{
  "num_hidden_layers": 9,
  "hidden_size": 512,
  "num_attention_heads": 4,
  "num_key_value_heads": 4,
  "head_dim": 128,
  "intermediate_size": 1344,
  "vocab_size": 16384,
  "hidden_act": "swiglu",
  "norm": "rmsnorm",
  "norm_place": "pre",
  "norm_eps": 1e-05,
  "positions": "rope",
  "rope_theta": 10000.0,
  "rope_fraction": 1.0,
  "qk_norm": false,
  "attn_scale": 0.0884,
  "bias": "none",
  "tie_word_embeddings": false,
  "parallel_block": false,
  "init": "uniform",
  "init_std_qkv": 0.0254,
  "init_std_o": 0.0,
  "init_std_up": 0.0254,
  "init_std_down": 0.0,
  "optimizer": "muon_variant",
  "learning_rate": 0.0139,
  "lr_mult_down": 3.0,
  "beta1": 0.9,
  "lr_head": 0.00689,
  "max_grad_norm": 2.0,
  "warmup_steps": 200,
  "schedule": "wsd",
  "decay_fraction": 1.0,
  "decay_shape": "linear",
  "final_lr_fraction": 0.0,
  "batch_tokens": 262144,
  "max_seq_len": 512,
  "doc_mask": true,
  "train_tokens": 2005000000,
  "max_steps": 7649,
  "dataset": "wikipedia_en"
}
MLP neurons of a small language model. Each row is named by its layer, matrix (gate and up: input weights) and neuron, and shows model dimensions 0-95. Each number is 200 + 30 x the weight over its row's rms, rounded and kept within 0 to 999. A neuron's up and down rows have the sign that makes its largest values positive.
A block is one neuron, or neurons of one layer that tend to fire together. After each block is what it responds to, as a language model described it from the Wikipedia text at the highest values.

L2.gate32,162,183,170,206,213,196,253,217,140,148,169,156,253,208,212,205,191,159,226,198,150,244,167,211,190,261,193,168,262,204,220,197,205,166,190,176,230,254,192,169,192,186,150,188,171,214,197,201,168,199,211,191,197,152,227,207,176,149,188,224,200,168,197,201,189,172,150,233,157,178,172,161,215,161,228,135,150,189,146,243,202,217,187,145,217,166,209,212,168,234,182,207,200,186,144,187
L2.up32,218,187,202,152,168,172,236,218,185,220,204,224,202,204,234,238,190,176,231,201,179,208,233,216,221,250,228,198,162,149,199,174,213,185,202,248,210,182,178,254,218,200,204,172,210,208,173,216,183,246,269,186,212,262,182,182,211,189,202,179,196,162,222,196,204,231,141,207,163,186,183,245,185,234,210,191,202,196,211,168,223,176,230,207,168,272,126,192,220,193,226,209,181,118,239,194
L2.gate168,214,161,198,186,260,162,214,221,197,219,182,247,186,145,188,117,232,233,193,212,161,196,144,161,161,162,191,214,194,214,206,193,268,241,215,233,182,177,172,187,166,231,189,228,191,195,168,174,198,186,194,182,217,200,164,222,177,222,211,198,191,239,232,267,160,276,199,226,152,237,199,176,240,161,218,184,209,210,259,235,176,219,194,249,211,152,189,191,284,252,216,249,202,191,223,221
L2.up168,225,182,218,138,154,201,191,188,224,247,222,164,196,208,227,145,175,202,201,202,220,141,197,217,198,165,188,169,207,192,190,216,198,164,163,223,190,149,195,199,197,159,194,161,172,218,157,210,192,178,247,228,147,245,268,215,180,159,193,218,212,215,251,147,189,210,173,252,162,196,223,232,230,141,239,192,191,226,149,175,172,164,184,184,151,198,172,200,151,195,185,212,206,215,179,186
L2.gate649,203,207,201,177,176,237,131,193,247,203,170,207,160,145,229,204,222,162,233,239,216,146,223,180,205,215,177,188,244,183,188,167,214,157,172,198,255,186,207,193,216,229,150,184,130,202,235,163,153,206,200,233,198,165,207,200,205,181,205,178,227,203,156,202,206,231,220,205,175,182,206,153,198,207,180,138,210,141,188,200,206,192,220,140,221,202,187,210,192,187,172,194,168,206,222,195
L2.up649,174,222,218,187,156,163,245,223,170,198,199,194,196,218,166,177,200,178,254,234,216,143,208,195,209,165,262,187,195,138,284,192,204,212,212,212,159,213,227,238,214,210,207,158,170,195,206,216,210,176,175,241,215,197,182,232,223,208,168,164,148,158,185,162,212,190,208,174,179,225,214,199,188,224,217,289,162,208,147,244,155,176,194,218,164,215,236,217,198,191,200,265,196,228,242,189
L2.gate664,214,241,172,169,213,156,188,212,200,194,175,200,209,183,206,225,194,235,259,223,210,195,232,167,145,179,260,174,193,180,193,174,184,230,150,196,156,209,273,215,135,232,193,192,204,190,230,194,196,204,220,215,208,165,191,228,225,139,178,273,241,135,172,193,248,222,231,194,220,212,209,153,205,174,152,209,185,186,215,232,150,200,220,165,190,233,198,188,259,199,200,217,189,178,147,195
L2.up664,210,204,196,211,169,204,219,201,226,196,198,215,198,180,185,174,163,215,272,193,186,171,205,203,181,188,203,160,193,193,209,231,210,189,183,185,201,189,206,145,233,146,170,186,121,211,249,169,224,185,250,234,189,163,185,214,220,240,207,257,196,168,202,182,177,274,199,182,156,166,163,182,220,212,230,188,165,181,181,215,147,220,222,145,162,185,182,190,237,172,158,221,188,215,223,215
Short opening or middle pieces of rare words tokenized into several parts, often after quotes, parentheses, headings or paragraph breaks: "f(avela)", Lif-eb-oats, Bund-est-ag.

L2.gate77,167,198,226,196,192,171,170,178,217,187,240,213,175,155,235,228,236,200,184,218,202,182,265,229,200,228,246,130,254,199,208,217,202,158,206,224,163,249,208,257,128,196,194,229,185,136,139,205,224,144,220,216,172,198,210,157,204,187,172,167,260,217,200,243,182,184,191,186,192,179,227,231,241,184,233,245,157,205,199,197,228,165,170,172,189,189,192,215,200,231,161,228,222,227,213,207
L2.up77,208,178,191,179,187,194,195,205,232,170,190,173,167,231,180,233,262,197,176,235,198,152,185,162,163,265,209,207,172,192,219,220,280,136,208,243,253,182,227,247,199,177,212,244,184,178,204,195,148,145,194,202,219,245,201,209,169,199,213,238,182,142,248,233,271,222,204,267,221,171,159,206,216,187,197,216,149,186,147,228,209,224,223,173,194,194,184,262,172,190,196,206,204,194,223,189
L2.gate504,232,189,227,192,205,210,197,176,160,205,199,218,163,165,168,226,221,220,165,209,241,212,112,221,207,200,199,168,198,223,199,227,217,199,228,207,170,176,209,179,194,220,226,220,218,242,183,232,162,191,185,198,198,153,204,202,186,163,192,187,240,137,259,178,195,108,161,166,209,139,196,197,237,194,216,223,200,221,223,137,197,189,213,142,203,212,187,192,211,231,167,285,237,174,201,219
L2.up504,200,217,207,188,238,204,235,240,195,269,173,195,188,204,198,230,187,244,215,170,168,211,216,234,204,203,235,141,227,177,244,201,207,110,176,177,216,219,164,239,161,188,182,217,218,191,202,254,202,215,240,198,187,183,213,166,223,200,137,174,201,185,187,211,218,188,173,141,187,156,161,195,188,203,195,197,248,196,184,229,224,214,227,195,215,171,208,198,209,206,182,206,190,178,189,247
L2.gate1073,243,207,176,174,190,198,219,192,244,228,197,191,136,188,200,207,199,214,207,172,192,243,196,178,198,228,252,153,169,193,182,163,234,201,190,128,194,212,214,202,171,151,268,218,207,223,215,207,169,155,199,185,210,202,227,241,202,201,167,123,252,190,244,198,199,133,188,174,192,163,220,174,204,212,207,181,152,222,164,182,210,159,200,220,294,221,194,239,106,202,176,205,203,174,218,172
L2.up1073,217,216,182,198,246,210,241,197,276,243,185,171,192,136,169,254,216,226,135,221,165,158,170,226,228,213,226,200,211,191,159,198,180,225,187,180,267,200,232,225,214,167,210,231,127,267,148,201,188,175,234,256,198,213,213,164,153,219,166,182,232,225,244,221,155,168,218,172,211,185,175,191,246,127,237,236,153,158,170,227,195,186,214,220,202,196,206,195,194,231,209,253,199,189,232,168
L2.gate1227,216,229,192,188,188,215,104,220,220,203,202,183,154,191,195,199,236,194,190,269,197,208,222,156,237,237,222,204,207,213,169,221,190,200,217,179,176,177,219,239,207,133,184,198,248,174,209,164,180,173,184,219,228,232,225,244,150,170,249,198,237,176,234,183,233,196,254,179,186,132,145,195,198,208,220,245,249,184,206,160,159,196,168,222,149,147,229,188,138,205,211,168,256,238,257,173
L2.up1227,176,160,233,222,163,179,177,216,103,228,256,183,182,204,140,205,196,180,249,170,225,169,171,184,240,205,220,219,199,208,227,203,202,206,207,217,236,226,170,185,193,216,227,224,251,243,200,196,208,200,227,246,213,245,211,180,201,207,198,240,257,216,203,226,182,201,212,168,201,229,168,241,189,234,178,236,244,238,178,192,256,193,190,186,230,229,176,270,213,243,208,190,216,198,196,189
Space or leading digits just before a year number in full dates, especially birth dates, such as "October 18, 1886" and "born 19|55".

L4.gate903,188,164,168,267,249,181,168,191,218,202,222,207,178,230,185,170,210,219,258,213,171,230,233,165,194,189,207,160,201,186,188,192,217,220,174,209,246,189,197,216,199,169,187,183,221,212,195,177,153,174,227,202,195,214,244,241,256,191,225,227,200,256,173,211,216,212,161,179,187,176,220,139,159,183,202,166,231,195,222,151,174,163,127,203,177,197,187,159,178,193,192,196,234,198,219,191
L4.up903,172,173,209,212,175,196,184,202,175,210,232,211,163,192,212,244,230,210,245,184,154,199,201,220,204,190,225,221,183,170,241,198,183,240,222,221,197,216,221,217,180,191,190,187,210,158,205,185,160,184,242,220,193,182,215,281,173,185,213,162,237,157,216,223,197,239,216,202,208,167,193,173,190,142,180,144,210,169,233,190,166,190,205,187,225,216,212,192,203,171,150,190,248,206,246,152
L4.gate1192,198,130,181,182,201,222,182,193,188,228,260,178,217,165,235,204,173,178,244,212,187,159,189,231,174,187,165,200,179,241,177,195,180,132,202,190,234,178,172,235,214,194,145,195,174,203,212,170,182,208,226,189,200,215,257,218,187,182,199,194,251,220,224,203,180,163,161,225,219,238,181,202,223,204,196,197,180,145,146,201,201,251,224,199,217,169,202,171,179,219,211,165,169,195,165,157
L4.up1192,267,154,173,181,184,263,229,197,207,237,185,202,229,200,204,185,220,199,163,177,145,175,202,209,161,190,207,222,209,239,242,211,175,225,183,237,231,210,191,224,164,188,236,206,212,197,210,216,236,209,187,158,249,172,232,196,228,228,225,193,212,211,216,148,189,183,234,213,200,258,232,208,130,227,204,165,234,204,188,240,233,243,227,191,161,193,187,195,173,177,236,281,214,210,153,226
Lone "m" or "M" split off as the first piece of a longer word, e.g. m|emorable, m|asks, Rijks|m|useum; sometimes other initial letters (K, D).

L4.gate700,205,271,194,185,202,155,221,217,173,177,169,153,181,251,177,229,200,194,160,252,237,207,182,198,184,255,147,159,180,231,243,170,146,146,217,180,196,178,134,193,226,173,209,188,198,182,220,229,220,184,247,140,250,215,182,231,215,211,170,167,176,203,185,217,214,204,207,169,195,189,216,174,142,185,212,184,186,170,241,179,196,221,177,191,213,246,221,189,175,230,216,244,187,257,174,209
L4.up700,233,143,169,179,242,213,259,165,134,241,141,160,229,190,208,178,208,227,121,197,175,210,246,210,198,210,205,221,202,169,193,143,189,174,176,213,226,238,211,194,219,234,205,174,211,218,156,176,174,168,176,202,186,225,209,183,214,239,226,173,275,169,222,250,247,204,206,185,211,193,164,261,129,206,254,196,198,200,173,222,234,137,227,249,176,141,171,185,215,188,191,218,177,235,215,166
L4.gate1333,193,212,220,172,200,249,204,156,241,181,207,139,193,203,178,196,189,213,261,199,193,201,163,193,205,259,174,150,230,207,190,221,232,127,179,227,225,218,258,212,167,181,180,207,255,162,181,172,173,248,234,139,201,164,190,235,189,178,176,245,228,157,230,230,188,128,152,175,249,183,199,202,214,230,157,239,155,273,219,216,244,198,204,233,196,228,185,213,207,237,126,166,207,233,173,216
L4.up1333,168,163,138,199,208,168,177,159,214,159,188,244,172,130,190,199,178,204,173,201,184,203,234,205,192,235,197,176,215,226,135,232,206,152,166,207,213,217,246,231,137,129,212,185,194,187,169,179,226,167,181,168,212,184,227,225,250,165,183,202,202,193,237,215,198,214,212,221,236,167,175,173,201,156,218,185,217,226,191,162,206,244,159,155,232,209,197,258,171,129,273,256,190,207,244,128
Opening parenthesis, first digits and month names that begin birth or life dates right after a person's name, e.g. "(born 26 December", "(1773–".

L5.gate45,197,226,182,157,188,180,155,171,191,187,158,231,193,184,224,184,232,232,179,212,162,236,226,210,255,169,196,170,189,232,221,228,181,192,183,228,252,175,179,185,181,189,214,179,212,178,220,159,243,179,233,213,166,201,178,202,189,214,156,200,199,192,216,195,190,223,190,228,185,246,216,221,182,183,234,171,170,189,220,170,246,210,148,190,102,204,158,169,197,200,213,174,206,239,242,229
L5.up45,187,204,193,203,167,161,201,166,141,168,198,187,199,257,170,245,167,176,235,248,179,179,232,205,229,204,218,250,188,201,222,193,248,222,242,187,211,134,202,227,224,151,198,153,178,154,234,221,163,122,150,226,225,208,237,154,209,170,224,183,226,223,183,263,174,176,192,186,112,151,242,167,191,218,203,215,232,186,220,179,181,191,228,212,233,196,188,182,195,252,218,248,250,216,212,196
L5.gate433,208,210,210,163,186,208,161,212,186,195,176,218,176,241,181,137,186,203,239,200,246,211,233,194,234,236,219,182,167,183,183,236,215,200,215,202,201,218,133,146,173,182,241,158,202,187,215,273,235,154,229,182,198,189,196,213,213,222,165,232,222,167,197,139,183,165,203,196,209,241,208,183,219,206,169,137,185,210,212,188,134,221,197,177,211,197,237,219,191,162,198,214,195,167,169,183
L5.up433,220,214,210,195,159,238,204,240,198,193,153,199,220,189,153,219,163,215,204,212,165,180,213,199,231,160,169,226,180,216,227,245,179,167,190,193,176,159,203,205,220,179,222,157,195,204,250,195,217,199,245,233,223,209,204,214,209,228,200,180,244,192,176,180,211,214,165,202,256,166,203,212,194,195,164,191,196,221,209,168,242,183,197,170,223,223,197,221,181,168,134,167,211,157,195,174
L5.gate789,219,226,242,199,195,216,213,256,199,229,218,210,251,228,200,213,235,225,185,186,169,221,202,212,230,194,201,224,189,198,207,237,162,210,143,162,207,213,211,184,215,186,195,180,204,227,170,192,207,277,249,213,166,237,197,192,210,203,185,230,225,216,213,230,166,167,177,182,187,190,178,236,169,222,232,185,169,188,234,190,210,196,257,195,186,171,218,152,176,179,239,261,203,250,273,229
L5.up789,250,231,216,187,164,194,222,242,190,273,159,225,211,225,160,216,211,175,154,243,214,161,162,198,193,219,138,220,194,207,263,211,149,248,219,210,224,223,258,155,241,170,183,166,226,228,165,226,201,177,236,218,168,253,210,192,207,243,236,163,200,196,232,159,208,177,225,210,232,201,169,171,214,158,179,161,189,162,168,216,165,213,191,201,237,215,155,161,192,219,160,241,214,189,231,148
L5.gate798,213,186,221,221,188,207,172,201,186,187,174,192,164,298,242,143,193,183,188,192,224,159,243,196,202,179,241,172,228,215,188,219,252,208,168,205,238,219,179,205,164,236,195,242,189,255,192,198,183,202,230,221,219,230,223,204,195,239,215,181,166,118,253,226,185,212,162,264,198,249,191,192,298,228,167,188,186,207,224,203,169,214,173,145,172,169,144,190,190,208,232,216,203,164,178,163
L5.up798,144,206,180,206,143,167,150,165,198,179,152,172,129,235,176,164,204,224,225,225,219,177,216,133,188,224,182,257,190,194,178,206,196,213,219,178,255,199,205,210,177,145,236,198,153,152,224,231,146,214,164,199,177,200,185,244,145,234,208,217,236,200,250,188,177,151,237,209,249,158,214,226,184,229,165,218,204,189,238,208,173,226,216,184,184,156,156,193,228,175,188,124,192,226,176,210
L5.gate850,204,246,117,181,198,197,197,207,171,210,231,219,173,149,235,215,245,196,222,215,193,211,250,214,198,232,226,177,224,226,195,208,210,174,237,205,198,131,161,220,200,222,185,199,168,234,179,259,141,225,184,226,261,197,216,195,198,171,191,204,192,188,200,195,205,178,246,216,150,213,168,219,209,170,197,182,199,140,170,204,218,237,172,189,196,208,190,180,193,191,213,145,158,150,243,179
L5.up850,215,161,184,193,200,200,166,208,240,165,184,195,221,233,221,216,153,122,197,270,178,164,186,238,186,203,152,152,211,194,170,167,151,133,170,167,212,156,223,208,224,214,210,113,210,119,190,195,205,176,200,179,140,149,187,266,223,211,239,174,224,213,214,215,198,185,215,191,186,208,168,171,209,223,177,196,217,251,220,154,207,154,190,237,204,205,173,204,227,187,162,217,228,190,175,208
L5.gate902,234,209,182,196,151,204,224,230,223,234,164,249,241,210,242,194,195,185,158,199,162,246,193,242,192,180,180,180,200,211,247,197,160,186,119,208,191,201,135,214,159,184,200,216,246,187,232,242,184,215,197,220,219,191,250,171,216,207,221,207,160,198,176,187,159,227,200,244,200,190,240,176,154,235,182,201,154,207,237,158,217,158,152,206,241,207,201,194,159,196,213,148,216,152,185,213
L5.up902,190,222,206,165,202,209,154,184,199,193,246,181,188,268,237,221,163,222,204,195,215,254,237,199,180,244,191,200,127,184,210,188,266,202,207,165,246,170,178,201,222,202,207,195,196,175,179,171,200,176,176,176,181,260,254,221,184,185,218,176,149,189,170,256,192,190,143,234,238,243,227,195,219,214,164,185,164,203,220,235,210,252,224,161,224,155,217,231,232,197,212,188,173,166,191,212
L5.gate1010,214,205,205,206,181,183,178,197,211,170,213,212,211,125,210,197,210,217,152,195,231,166,218,199,189,208,246,196,216,227,218,215,194,207,261,157,160,228,214,161,184,247,176,202,258,165,165,202,173,247,285,164,204,194,182,285,201,192,218,173,220,169,184,249,219,194,186,202,130,213,236,225,162,215,243,192,227,212,212,209,164,177,166,207,169,177,197,207,184,230,180,226,185,174,194,183
L5.up1010,193,190,268,193,205,234,185,269,161,196,211,169,156,229,238,164,207,202,204,144,206,183,223,184,180,173,208,199,223,202,274,204,214,215,230,195,235,155,178,190,189,182,204,177,154,185,199,202,183,192,163,234,171,208,256,223,190,194,204,190,262,136,167,204,215,158,174,197,227,226,200,204,181,203,244,166,222,234,203,197,243,228,171,153,176,156,261,192,241,212,142,122,222,154,192,186
L5.gate1217,201,161,167,181,204,219,210,151,157,240,168,214,210,198,188,206,211,173,240,276,150,178,246,168,177,210,159,190,139,226,213,184,235,182,186,193,169,232,185,221,173,185,167,177,206,185,200,235,202,185,199,218,131,213,218,175,226,186,169,250,175,188,212,222,142,195,270,234,158,217,189,173,243,195,247,197,243,225,209,241,214,188,204,166,253,205,207,212,221,141,216,217,166,239,226,190
L5.up1217,189,148,246,231,215,223,143,183,200,177,181,212,220,212,161,238,191,212,221,198,181,156,177,158,133,220,219,186,192,209,203,203,196,214,222,235,225,235,230,172,198,234,217,253,195,235,197,212,212,212,175,190,186,214,151,194,178,219,232,187,203,196,206,203,239,193,193,133,217,192,203,209,177,155,207,163,229,217,193,180,162,164,160,212,238,259,169,163,185,162,188,228,249,178,216,209
Single-letter word-start tokens (mostly m, p, d, M, P, D) split from a longer word, as in m|anners, p|uzzles, D|arts; also stray in, 0.